python train.py --num_attention_heads=2 --hidden_act="squared_relu" --norm="rmsnorm" --positions="rope" --rope_fraction=1.0 --qk_norm=true --bias="none" --tie_word_embeddings=false --init_std_o=0.0 --init_std_up=0.0259 --final_lr_fraction=0.05 --max_seq_len=512
MLP neurons of a small language model. Each row is named by its layer, matrix (up: input weights; down: output weights) and neuron, and shows model dimensions 0-255. Each number is 128 + 32 x the weight over its row's rms, rounded and kept within 0 to 255. Numbers have three digits each.
After each neuron's rows, "fires on" lists the tokens most often at its 100 highest values on Wikipedia text that the model never trained on.

L2.up163:100129122093078144151177131074161096152144114174148133039119117058148178148175116078111112165175198087167109122114100150121137166132205158134155062100156184170119146179129095131079187108126090105096103143119075125160136118164127119118159108169096147145158158108148171084139130125106157124099062111141090125138143079091145141102113186142091148063135118156134112103185175194124169085149190087134119122149183134131069141157116129125129115117128153117140112182135159123126164127129132061129043105161134180134089086094144083149120068128105191123146134109097149129149100092161101164101095144080136125068173138157119116096061170100085096138088122136109169155121089117125138139123101160129056103120088125038117124109097083092108081152106169108107126165113141133157148142142150
L2.down163:155155099099075138063165134169111146110062137097125169081142138140108101171108138146094167089101147060060102149121166085068172066116122101116153139107195084112094119093073118127128139146144154099137131100124175189132166088114089168155117123133163162110136166169132091106083132125125197162160102128100134123137160149167070158059089146152115085088100117120125094105143170160125128174102145150112106115173154105116101119069118106101144092131126119097108107117106175114184115118126154126153171158116125107148140174134061121109134119088148161122129171126083137114101130080153196101153124116119097101091062114114088108107121218145148132179093146125103146108179177135106086092087122157055110112104171051143148136085206165130182110111118093133118171074197111100089116124072135
fires on: "ick", "-", "ik", "in", " se", "ang"

L2.up415:133116124198103098142138126089134131127122095105175193105123097128140201173138149131183152106077185150093131103134175083124142138051154149153102043115162133146109132114121090138118102182130131093119142129126112160130163105145136098118146096140174072160159137128086121086180074169047174147188150115103086106094135090153150116069103199085114134136165197165152130122126137105127134131211147119108171098140142142141123125129174101140137126097144158135113128133175135118178144125127092056163081138134176120135159107063129125132125130123054094117094087122176212117096139148162129227153112102122093117117167114168101113172118160124110113079171101127156168090094132149188135112169114094087098091132107110096119163171117121122036121150107149135100091131083185114169135082133137
L2.down415:098078116131168112086122147102162153109152069142097079123089176181116119087078134157112178163131161104138223130169150170095170133162109080173154089054128141110129142162117107063169110129135119137066138170123089130145136083112103135139096139057161137118167152059104081128128165200165097151115168122117148131168160099127148094128127133102171130117154085085134115143104114122156114112140115120121168125113121131139183103158116100176108125110144127119073142101124083145125159155162160120166096128114100109141083086131149147095112157110113067152110077119143057142212091182162134003130120143143076122092137160123130117119118113108120125113094173185157143133131137092106089117115139168110148140064093116106088135142183140131158108114111125099144222109066127176154127165206174
fires on: " out", "ot", " known", "om", " much", "z"

L2.up381:097121099113095127194091095149153141095065124145112114109181168109113087135094169175130135118074108137066097119140180141156112168074153124110076105152111144165116138038112145148104113124161139143105115070116119109159134169169097140086198119057167113154055131150158103148131130161074121135115168090152137132083170091173108124116109156168223108160111077094121147170133109126139122135115110125088127130150148143135156137078160188099142135136094156166107104137092098107168099138192140146156137173178126149194138172108125103136132092062140140174186091113130109126115143100106161135112116119145109075150190124151167101149136150045047158132168057140089091090093169082142162062098148147147115127111115168133117172141178160125149136160146155145091131157106122038130122162122105
L2.down381:113136129186118081120148055046175163047126118105097129105106118202161107131094098073113155143093073088177120139177094129148167220143139102153161179133106147107157111139131093172149136108148116112121093115066097152110131124109165135121110141166152123126113147161100164155121097177159180173169142159147150129134121156157100084169140174084149115104177089155103138141127131091149130166183086148089030108112095146068104135112138153129134147117170107184110162103090110135095165080136154040164154123093119120134142156150099192112117070124111100119093155151105071138104125173180132125115106193061108135140130208093118154102135100159126158155073130120149114118124101087100107120116057144101107160119104159162117104145084168169109149156092164115179108108124067118134103167123132
fires on: "m", "ation", "ort", " to", "k", " by"

L2.up65:141213094125139159076102109138146103147145134090161112139127078129109155138096065041102161081141105072072128143117097117087110104112102143144136160138130115193132146115153127147153083145177163135134198177141109167122129124135151172169098126142099160052119092113157139159165108103123196086079145138041156120152083060152117146056101081091195095095131057047149124131090070145087095125116071093112090115156134115124088116088114139102109143163159133101097109158180101134147162126100122121118139141105137182110159086142139104119107118164102105141058167141094154129148117120113110113147110174128108082137164102162153143111157102180125110052112149132098095212130175131138142106119141113115169165143182105117127153194128169151117096176099112153159189104139160156146119105165101
L2.down65:062105102147167101060051101150087133107083139157146114144158110104112109147105127114095123114185160139097100154136161110076154162076128122099176154123111128146131107104134120095146112165170137079171189134088166138112140137145131166147157136139124156110144105120183151160179168128162129126163125099143101108129105141180112118116089131107168120159083137093143110153121130176161042105100164113138111079145171123169140099173153150074134109157106088124158136108163105111195121114133123088107094085166135133118074126090132133080173105068140097064159146144118125179133128157089092191127095108175086098091120157102145128088154142023100118101118109170037070142139081134116130180119112124188119173131202134098101111154161153127078094156181110081189130129126166111125150105142024
fires on: " K", "K"

L2.up195:085183135162104123075105148138088130123164112113100093152152125140066172144156082116103152144082137092148116154150133117147158074046145136143117130128108038141113121067095176123164154150068130136126086108193108116148137149137094214178113126087134121178141144131097133158076098155120099137116090118124112115195147102114156117079114120132146079141116124187154122109123107080082059138091091089108181180144141154115158105114158109101125117130092114069104141114112111075162210158130072137159163091158113052084171081141110159151084109167118126159097118081069167141151182084191123054118115111137205170147134141086137149102143138162156143061146154113117160137183150121135148088083111100112114135126127155166185116152090158120092115115128081102146106159151141148114138161184095
L2.down195:122124146146153108066116117138167105087159193074109121182149161198140125090174146129151116115102109109113160089161121127151156195113146127138168138111156077122109151068127095083092079128080199095130141131147040091119138120134119105141158128140160118091152133122107103120159138082090138130118100150111090170126124093115117139115117130086141127067141111142103177109127121087157094087110136065073053151161187145173112105099123119120108067128136105178157147151109128100134118181129143162102122197100113098153135164161110089084156130134136104148118162118108055123132140220068142126134111155123108115145102114182118140199040125141140189120071134138045121164146130140068153121192156113167136136133196140154145171169116125097117169133116138145126128090173161210127180135195149
fires on: "le", "f", "3", "2", "ine", "4"

L2.up283:126110183162099109103129201100089125200119155131152143118172170124109185111097045196170180113122103090077127097066108139145112165078098182108094109123124090173159053142113106158118119180177094130128081160099098091113095140158136207214123090095120096126124133110110124167131120137160056124138134124164137181191119096120101143114205063123091134118112103078074123142116172103080116097102101151112143178100150122146175151057135096136146119073127076164129149143151165109142113112110114090165115117105149153162116123098173123118118040109099144156149125137155148109132134095133134156125098166185129085136114173168066136113111113171153150163140129141096106109136183126150108056131141188150094127149138122136145098168094075108133122095122147129120096120175137159123179151078171
L2.down283:182103171121148134128123124128101115136114100155111145139159135170167122163123174130059121155139096124154082156111072105060140115150103129107161078106153159114107097112147135145159179126112199126154078140159109091107177075072129186088128110111157113121151110187117151123069129111115095156117117172156181163118121197134133141216129070149159131066115093122124155182124094134149116130093084124092132090175112128140105126143139115141077128189050123166206102154107069139155176097107183214110123099100097142143066099120093088140152137083072093060122063134139115136180117160153149141116056109194185108132134118115118145108121132083126136123112134113114079108126128128159072148139130045117163197098174100131138175111081121105094109134119167194101152116152117132131105139128130
fires on: "un", "om", ":", "an", "pl", "on"

L2.up291:122152165144145112112082139173129102108136126157138120163160107176122103121130049035124189182157098137158116111092116128133044107089124165139113130165126136201121151161120127091076134172109136150100114138124124184122107127139160155178128130083087157107103137150205141187089104139116109127176089112147163078108070184167129185083099151131127118118151092216131103137133093128132161131171095131130083130133163116117169118107170104142120083146155111151096107101165127165097119116155128140110169172145158062121099120179151174167102170169160098123127114087136186118180095131097138070151109144129144151133158123108188175100080137201098167124097100114116133166117160080173166107080108146122096132166150100165114084141115179105103089171131063064115133180082090113088092132099194
L2.down291:135076139130170130127129115110090173146131134144196145103120098132177135151136134096122127126102075204113133115161079136144097064114105096087146105139127131173115146158119128107109091088156115165147199095160127187088147151164117146143121142172181124069110096126113142130162090139160200055175156144159121157123144153136129130166127154140096141166075137121136168120111131146110218143127156069102071129188104138120114070108127218052163109118129108101077110095148074087085135117040116111100137173100104079059121108081158147135120125134142153103123072085129151069132165095142157090133139076132117119118092131152120174167161162183159140126122187127127132121123091189138195114088125061171069132118094159169122105076101123152118139092161153071109167161114158142153112098121146
fires on: " Mar", "ar", " mar", "ear", "mar"

L2.up269:036100122098139081180148096194142127151094138137137145148109112132128110102057123097153133149145159147105155172117114114101119142070092103164117081088172067117150142122111111083135121179127088157138107044055108096165195139117120098135128154153204080131081154173187092112127124127133101198151099087100123099084161078106154134100145108141111106199140113112144182123142102086147155077108086104108186131142096164045182110127112138172110145107111104153118170117140068107082102117126086126121112129114121125148119196056181166146083117156153179122117155135082088132081147076120127160104150141163088102156059113141152113126120147138134108104180089185117176164118083106134126122135140136109090059145118168159108098097132161128142146152113192099132134135118150046129090124147139
L2.down269:170092142166137074121141162130135061159126107178139147198121137126180104076090134163096110086119112098158122139169148139157151084082091107098119113145129138116117126054082165112161140132088175177156152131169108109140181094150122135124126095168098128128154084134118139146151144133157196074107161153149145168120144152146082119106125101156122122088133154141086142126167127102079116199077228112073107156117119113139158056167138193161104111147108109133092108088144086149113180063105134120115155112072145078131158135164131219132168127190120136102103116109126118167142179122088118125133153105108128096129097167144085163174101087152169188103099137143185155134132087172103106188100122109164163062108072119157112139166157081140103152109130101071172143156138160135061152116058107
fires on: "ast", "ist", "ress", "ight", "et"

L2.up389:093126164103154166114122140104130074107173092136135119164095136116102145106124102142124192101141150140148146128162166138156117093110184130120182133167169107127157122148072123115094053165178175123105097100123042165017145074125131135160166205133150148181146149127101132112185107146128077129170119195116111203142138111157093116142114160096166158114142145159152114155148104143100138132086111151176118095151104125150194149183125195138149143114173108131070108145088172112185126116142143120122143141166122156094151120104175159109126175128134153162059128129173148076118097131128132073139118145134109110062144109179125184069069139144128122073134103117138116085139164134227163147098080140128213114095135101104137160141150166158103142131121178116137208093137132124111143167121180
L2.down389:165101213124068120168111087132158100130188112102157147120065143109185133089172078110138076092115134119099129116110105068127099132077122108183118112146137139092167109143218064126117133108097166177086112049137154086137101121117139110170184158145118106161182084133113112136070079144082037152137139164134079176203108138162164172145168131135114114143129123110146145171179073129122071161146137130180093137100145130153156057129130134138124146101155108088133147102118171062149187143130071122121086151128165140119135140136078186108125156145097169142144125092105112133169126099137090081079130134133122146076117087106098105115089117040150147071126154167114139114129174153137092143118149098144068119182119135152139141098107093133110140114125148164058161138164058115102118134128123
fires on: " per", "per", "ian", "\"", "or", " Per"

L2.up27:128144113150158142184108199150039114177140131127118077122168064150122138101106122140099096170176185147113184127202132174053141144145098131181144109081133106159122093154118130140088169205115126152103132141116119110151150138084124102109131097093129095151098158126111153156123129159130127083145171152103110089096182168087150124140147081117216125091132121153086104135106103094107146106084078103075123186108080115126153143088153182133132153142147193090189128131153132067116148088124142124165066122103114124101030125088113169167095144162090130085068125104074163080051140147155117197137129167139147063135126097136107165127146078112129121151141175132121102129166137100189114118183106106152108198131141128102127123137111160153123145141150145113118139157097099176189124175146112
L2.down27:095097130157094101142094131094153108089095136191182186161105183099146148116132076121125194100101136127174113071145096122109087136148181190116120133142128156171145143176157197146116154155137148094121113168115148138130158076094088143151135124087145081054183138136114142122165197130141145119107066100153180140141115083190069130162150220091096132124115129123141107079092162139128160185138126081115111066107145127106068151152114105169113113146131121141182066135119190137122090140095127117099130203132155077128175140116122084139193117119150124132181103140145142152143175147143116073083159149107106146097080137110096103120118123104115111191148089138101165145148099146116161079118232153124165093150119140146103113091150116149130161153062104180185180164116112146111090103089130
fires on: " of", "t", " as", "ag", "mar"

L2.up281:148163085152091126090162138182131106119106128124140184121132168150112152087154177123154091119208094121143151114137194163165144134153115161107125145149138098177218101137106061084168181096094111136118097162146167100151103192147126138131098083094130113083142160132075147134169132106136136118145082138122126150117101149118161133132139155129109193104107162045130130136124109080121181092147161077140103074122097141089118144147136155140079150144145120079067136172095107104086117144124173120161128124144087104186135099125100146097150110145152170121045158128095127083115118128174090157115123136152145122053188149111148109140089128124146152136077029152086155199157099127158105035129125089075108183067133198108110116130187090164165119158148144157103106126113113096095160099098160
L2.down281:133115183168109168088114157121124096107080156133157047123124179093135111144106136093133184074150125170147128133130105149131177128093150091051142152196110150155130137126141120090117158077106052124141157161165132129075135133104085077066083084116132134142130163176089172122071121097149149133097122100136079100200108159069124120075153125101074113126155186080140128137136130112060135137127114133072111144134082125172055093171117125119156163096130089130151116111167102117160146159137112081176069118126096131158113180087125118155144057083102095127133105140191073118165137147160165222118125130144128103121104127132155115198139129077116120079152141108104156130134181130051163046109116152118046122143079124150100147144105143119123154147146127120146096143183157127129138087147082
fires on: " dis", " All", "l", "st", "ur", "ing"

L2.up6:136117130090176132105064090162160107109163107122160063153124152127057102187091107126171092133116107085115102117117152116142160143119115141134169136126109051148096112115087111091120135153158122121096213099094149132133116111095143163148085117160149153145186178106101112134145154116068081115128065098151172107082091163092147107166066132176090129172091156150092136159131135158066163088158154049115134177114113104127157162125106098157094140121159061091092186159120174145142060120133125113185097070179150173127043121140181098122115153139117170123119104124156102105165060154144149089094109121134109122114183123175123105128181188147130081116191106112146132187129108144102172114106143104096158146126159126123094087122163118129110160134069150131073089162167173184169094147112155
L2.down6:159148122101167135118151097119150096168130166155105190156144107159085079107177129166125098138235115091113095145112095128124160107131156114168116133121126130158063085096113133136130058071189134107173082138141102104124087141137138076110141155045143083138085168112197138139142089094159132096206080119173133170130089101163081095088096166153092144149127192151174087144145128171093098112156164176156153152125161080157102038079116129125061109133112143102145140095098133132143155114165125076150151137084170141197178138130114202118162151117137147139124103058117163142128139150160118153101110112087072143122182148102085144158153128125147115145109162155126068127098103167138129120174160115133114167218127093132132079130132129148157098125213120125144118103102107120166129100161128
fires on: " inter", "un", "ew", "mit"

L2.up289:156060217130151187166200109109124141135153063069138155128046121100103121149141151127149153095116141207090088175109170083165111137133127168138107100090152127126123138148144120067122105127174115068151104101121140160153173134110163140156116138082079093156133127101106117061137133082138118100107099157131122142090138164140085105153113139088119142144111148130107118158126115096116155123094134051125149129117104150163117126116165176172098112152168090054136110191098109089110080121148095069134106142101117076107135132105120084219080129076132130104084151147094134110089072115108146110114195091139122151088124078166171187148061119138133157145098142146134085134131073089094104122088170105087145109169082110197107055143102115130120182129100173181140110113120143170114073162120123
L2.down289:123126141138152174108229138146122089130148155048127099139157100105120142146126108167122105126093109188125121111079140117121110125081154091116127092153109120116102148096123127125084194113154160076141153075116149131087137174112127197093124144183120165110072154076162137138144118164040095101125121072163115104161073170068164097072122096131109151138088099143133159143093121127180084153102114144125132091122166086145116096088105172072080115146135133137109103142137093151102145115100192078178147114070092143093047122161140109172111154083160090151175058146108163132142136112213143117119160117100114132124098111181149134183111158123165155116093157133166131134132076138131070173119147161088149119083139179172129120135128071120108090170137140103190182122097200150125133078085159
fires on: " no", ":", "est", " dest", " every", "S"

L2.up55:114147137145139161091104150155125130156146189122107141116141087174078102098158121172119213199104120066125103135086131127096107117170123111169128090116060093190163131123121093133130136086110121158100129168174115171081104160106180110122090131087082133145126101096114126127117040175124136099137105126113113115232112131166112124088154133132099138160112115107133165134111141141076152176185078073163143146119147172128112194166114119158116109132141095116144164107159170156119124124063133119186119120143059105137118124173061123119163152123095136087164110104185083155155136201093145140126142103140183088121160049132122173113098113160127120111128066027154132060149097145101149157155117137176145104117081154188161117140127132106102143095101179089045158127153130098135120133148170
L2.down55:147094137120202066131148155187132086255115130101048128163124164101107091106157152107125074140125124114132101103136061085109138176147136139096074127087079177131103229059146126108151135112150118106150173109138138155116156176097105165165107090175113085159161094158111129096190105168151126158145098074108143178139114151132182126185153124091148088127140115122136152107144138173172094130181096128135157122106088093126078141149143128114145179165138084119085096080174122087154176148181087126125100175127131153121051083112076113112087131106152130190139144085128135128130156128143128147135068129128114159143130115155128091147179108099106169126091090111120116149124073139131141133160151103183132099157117118110093149186173097158160121110141126134176119130086192083129090108127164
fires on: " he", " He", " squ", "the", "qu"

L2.up19:128131075145165132071115142167143088174133131117141055072160167118131111142143201100073142115142140083116126192094130096120076110123081128140101154103173112119087144130146150097132118152141088146129179141089172102138157136121129127114073159072090082113161169103124122137117134051150115139166152141113132169158056172105099106115068142142109129117111118139136123133086094125092105112154091090135150137112084153134157186113076135163133152211214086145156144149164173143104172177099124130136109065093176127112172088154111090112201109108152140110147160116093115091094162160129086075109119141104133118155117098182142098158161165139136101137090125127189151103110104131152132122094146088044092069107073199089151146148149158208067098137120176163106128113144093094118137187156081
L2.down19:142103156153172117143090119159090095107111147136137118154161118130114139098105074137120144158114106115106094174144137125101140148173138128135138039122153157084073174106087120087123090136115149111141158115127113140171205152128173150135136072074059134077117130106152165119090124140157168129095140065110164107185166159104111139123155146148096120130115109146125122130153134123122090150097075092089225140087193126131117129159127123140180064126142141142139181179145150159137177182046196103176102104151142111140118093175100103105145124101117123094200136155139162159145108096141141133144150113135103156181195141110152128126118115146185117146131183145098104144140132150172121129127149041130193080083154093163077144131083165186099070164136166175183139080172191123118104158122046
fires on: "he", " Che", " che", "che", "ru"

L2.up262:122142148169141101118091095140143067171144110134111160152103118072107173141130126069056140174070087151080112162110197127107143144099130126144119156136120147175125101118142114082081132109149173166115198161120098116117113132148171167160150164148166091053128196168121084180121121071111104149113171090119107131107110164134151206087171102112151126101141140159149168127150174130030051185146176112131113162094112154147128119103135149169124153174095102123129146153093091131145111179109144146126156158111172096116082117122168167132191115144120130109177077070098139076068150130121145149150129142052133150181066090085165138108073091097098164121086087110136131144150116094123127117086141126060131141104150135213124161105139186133154120136132135116144106081159108156166088137125183
L2.down262:175131147125143078147130058071088161107155128115137160111102107093121157043137161084076128146115122140119087174137200173133092161104162110175096148123161130109103219123152161169109091166110164113107191116083140093079139079099144127171125105151141130147123140119157047151123089153114207142126125122170107105096056125125082114129113109184164091148116077148086103151114132137149104095136128118146124133154166143099140162164090142115070161082096107143187101099067107135149155140123086091104181119075176122141144159125157158149145127172151055139175125170204151148160108149112116083113101116154131179119117149126169139121076192104126138072074123126132098178102095087127201074081077139161130085125098133118147175132141132098175146175176141156108099117115114150094102097117157
fires on: " her", " She", " Bro", " she", " D"

L2.up316:110183164097159066102156093170177122101184145155177093103178079160155161169183080083179144136089121137183132090133075096134056093113163108096065180159118134179106167146130157112121148156141135104141123102147132152118113149109157125199108129110150155107147154087161096155154146143119123176084115131150110106108094174114153145141118114172155082081119157110077104173164145120045149119134169163158136126091172099071126156103145151129131165152133088143087109194115136126138096070195179095140161103095163158114173105109129102120170104126114115122128152121048161162064120113125143082054178133142163116138115070138116113167124083179085061136168127157180128085095113089157091098142189147093118106140153134084132116198154134152082143107110080095120158133092138150117165117137134
L2.down316:110129127127140151111122113185141179144086136098100128120110133146113103064137147127127077115087083178117081146143208178188164124164099166135171114128142100116140100056130138124134054136137147090158169121078180084042114114086102125067173087107078093088115138130077171103085138152123121072139187110100125155120119112136151140133142085132105134155141159116084124170136091186175053121164118160097129157135079162129172127178212146125115110163149111126106136099140132162163097075105092158141105167116071101135115118156124088115105163069118192116113108145148141107167139099071103112103130139119109146064155126070084157105109128105109145155088095151173188143137188174130164109162135150147106119145105141197143103066141107151173118154090186168164112142096166110125095146106201
fires on: ")", "ic", ":", " player"

L2.up49:148119151119150118119138115094084109150164159180161114112087080088074151097151109097155132120124153127147145112164141088136137108103124129184108084119144122140145127151177128160132095148108105128095167086140114115088153098183129146115092090145151071128181139112134151097095137167072128113117135118068138095030134104116092164139189171061105112083069057130143162104112069091148104192154189101062140122117051155133098124130116100199145139108135082143082126142072168071109128109132123120110127142110114065077147112130143092173139122164073095118108149093133173100171097128151095202103120168202123052162066055179144161158079107169154091065170129164116100112107077165106133122124135164119113090154117129129153140200119160138148111109141134129134123136117084118076136132148085
L2.down49:135139182095139133191176137109129072081074128189146120129153151164107094143145136137116142141235100149129135140147104084087161184104149139114130110097141123153191126135130181100124099156162099127160118122098149142117142190151148104097043092080108145114144165174119084100145086146162110098123167180175131177159153129143097113124131109158098130131071122209121108110154122112113090126088175134160086180137110132142120144167185115121192150040122163112128173136121108197152106151129148113116163111119092099117180121110127120173105096099134176124139165165093158123159130171108135136075111142159199114155127126199155146115071090192177113158129152142108177155109105116087124120157114136164146185132144109075163178182064097107116080119142080097138168113101086143140140166048139
fires on: " cap", " acqu", "ief", " find", " found"

L2.up147:119131179081083132074102191092118094140057129177181101109094083202094171125066155156138143096136112088102154117131054079136126110174085130135091130111086078226148184126129135151116168128124158155145148111189142099147090136120132157165112110134165208166100108108073117112108122051154143100119114108158101152198104092093154119188165132177089188107121129128126119136139165130095107088122085090097108124152138124106186089093137125141102145090100132163143186088157144140141137137121135106131170136104128115132036139110167118098122128153103126178107116061114143158082062114137141121160130093137190145102136120108091121138058175131152130179101123112114099169124097091161095090117125108120089083185132090112115143167153167187114123116082116118145107110071079166132135086122151
L2.down147:083085116135118132136165158103109174128134138175131163126081106093111105120171164135138156146187126169141116137135154092128156114165137113208087146205114124075167143159121151101182022157052171132147141096084103078139154115108111239099098139142125111061148122072095078143138060178092112109167119125082083147125100182139107134119168099158112084139090110107127107138114153122147087143110144121139059154146114146119095134159106155151070134132165152086136085113142118189148118102124044126082127123144144110162160133131085113128119138077119074171166108147141106139093123128185104183143124083062156161099142104111182150200115128166137137088127158123129150145172077090131152130141144140116085128203114053121102138183120148179120132127166144086142075136105109112103152129115151
fires on: "l", "un", "f", "up", "or", "ef"

L2.up35:158110097108163141090186102033167149148133128195153068134101116182140146163122131141093116172137112133095114160163082169115133140144130120186173112128103106069107152088141125187134188141113139192111134176140137190169110106191121117182129136123097116101107108136083129098122148170172196082131110114134138103163040126146116106096101124094119175189106166110072138115179083113145139097119151122110120140133093126151153074119077135132198118092122098095123103152152167100137129197110154125125113154127151162086115137104106099116150181155153162120149117154116115186174083128176142096136178214121157117048130135145098062169117085119138138107118132148143176212139138148089105115141138107131146127092139063110146079091133159157090128109148161132155156128105061139132120150179208
L2.down35:168071144146110162133164062119117119070123143115127168165149122185095132114161158126157133136082105140118101137118086126143097115113151195152170059090073087081096136097108146096127148106167117163174105157196123158126084100107119086119092166151103161160119113145096132168160100117127139097058168157168123126135168086100161120097130042120168101130119099152132122100155114123102106180103152145137166083110148126086123129134104111056233161126130133190138168178043091112133118180117094164218111096174154088137142157173151154112170107068139084065180163173118130096084116135126120127120135163147125172137112117107120124073151119138154092139095109144081134117118160201137124180138146114073157082157149181163085120116116093106166076104139157097157152141155158086101167115123131
fires on: "c", "isc", "in", " disc", "iss", "-"

L2.up76:098112097137132074123099165189123151121118181132154141111084153079157052143162061129139136056100145055147135161126135119156063128094138131138091126126119164166061146138100103165158107142092103092119107140138192134192077146123180127119119131126090075131118186123116118155104106149121092158174127165173165160128135103089139123122168093127119155139113153120211136140174122097182146175089089124108170137126110174117125093115130103136146140166175119169118163063158129047079166134107110098124050101160142120090070127142142134141199085147126157087097150176070121085146089162156112156103088148180103102110091086176126145137091134167071123122142080133123112129205093106148174086145134112067110152140105182062146110143173124132104149109144096125082106090119155067122123111122161
L2.down76:091113156131175097165083116084134103130111152154181167105159165061133118122182157131149096087101143148089097141125113127126103128136121104126068120187088184146156091134128107090159128067148093109115088103169151116200134209125070101153133151115164086121124156137148113219146129147189165166120112156113130098133116112144145140158181147113151111113094134151151121122102131112091151154177186169176113154141144127146091154108091153079139113137114109123139132124175184165149155106071062142115085090144121125142090118102149153115178083133123085145120122096144140077091137107132156118145139111081135166091205159113117092119062138086146101118108134195118120124158066152133116121140163063186101068099079117132175082129154157176159166024153055120143073134113168100088120100080092
fires on: " qu", " che", " his", " Qu", "ar", "w"

L2.up467:175182109152126134107156136067103092073196179119132085138133143161174123154164123097142133154112121134181076143150155102128139112202101092111125140105075086196105056179201161175107140136072155167122107156126087147120118102147135102159078088124112133116163137175170112076147170195132140147083138092050100122132153163114146134142091120156108125198128103150118103090058090123083084124153101128140080111087184100142100169115147100107119111132169147145145122100136132155134072115117129144191139102140189147126086116146050120135144135145132077129132140132147144168145146095156116164106133123096073125123166103165120101140144126138152073080097130121065119130140104142187130118085137129064157166121156153139109055171216157105147187143153127155104141070154125075194124169129105
L2.down467:174095156093079133115166142158152121077162153137166108138130129110088110120104108119155071084101141080065176108138167048153078133101123089140096103153129135107128164098142128085141138111103138172113127137138124129119162122154093208112152149108154135178082105113084122089161083122206167078199111118197085137110123149160150121132093120170087139181034147161096123109122144132193107143116145207133175118151166110127133129133142157071113070096106159167115172136191191114146123118115160087115099083092176134206145089122091145081158167104081151140070107103157149118123179096168125142151112130161086172080066158141138070127107107080101164094063147096132103142108102143115153091169144181115144112117142162159113138137135126112081116158092132171149126165126165081101164157143146
fires on: "one", " one", " One", " A"

L2.up87:116111077128140124117117125162147131107107165114090065146111095183103142139119102134124152137138169108154167096113117104160182095192102130118080160131142104137152168040097102085100122084095106153083130125126125136118118109097216116118103110111105120136119225188103119150080142138160123098114132090125169095136079149115159079145120127143133171077074154066158157144081153118139107139084066183198147112092154119078152084130129118126119159132174135114112125138147131097120157155088116140149147105099136081156125110126135094160042126140147111124081113143056169114141178103131172115143098167171148150132157047134162112095154108087172064203105130096107105111140083085150109092124163134155105130111110140146164135140123101095131165178120126155145182044078058170155179214134132
L2.down87:135175104137162155107164100148099093167103147083091161154100228106087138149116143165110139131134151121108115151106144094094129147133142152133117112093103145181164134142098148090130126159144161048126091094128123114175171146140128120110071144135149093104128094122097170122133087149151103206081147166132123160107132148112115169131134172148121123101091114170109148144157133083135076149087131141157000104126149137101124182123111135110172113141140159133161154096076097125076091159160129117128145078138116148134090150044107142144121184126114135093205119124100191115147110127243133134163053173120126106148121162175080084108148150149130203122156102104106135110113104120128108108129077104088180186115162125115086193178099093132132091143133130118140153060156073132073150125115103
fires on: " of", "ing", "ate", "l", "ide", "iver"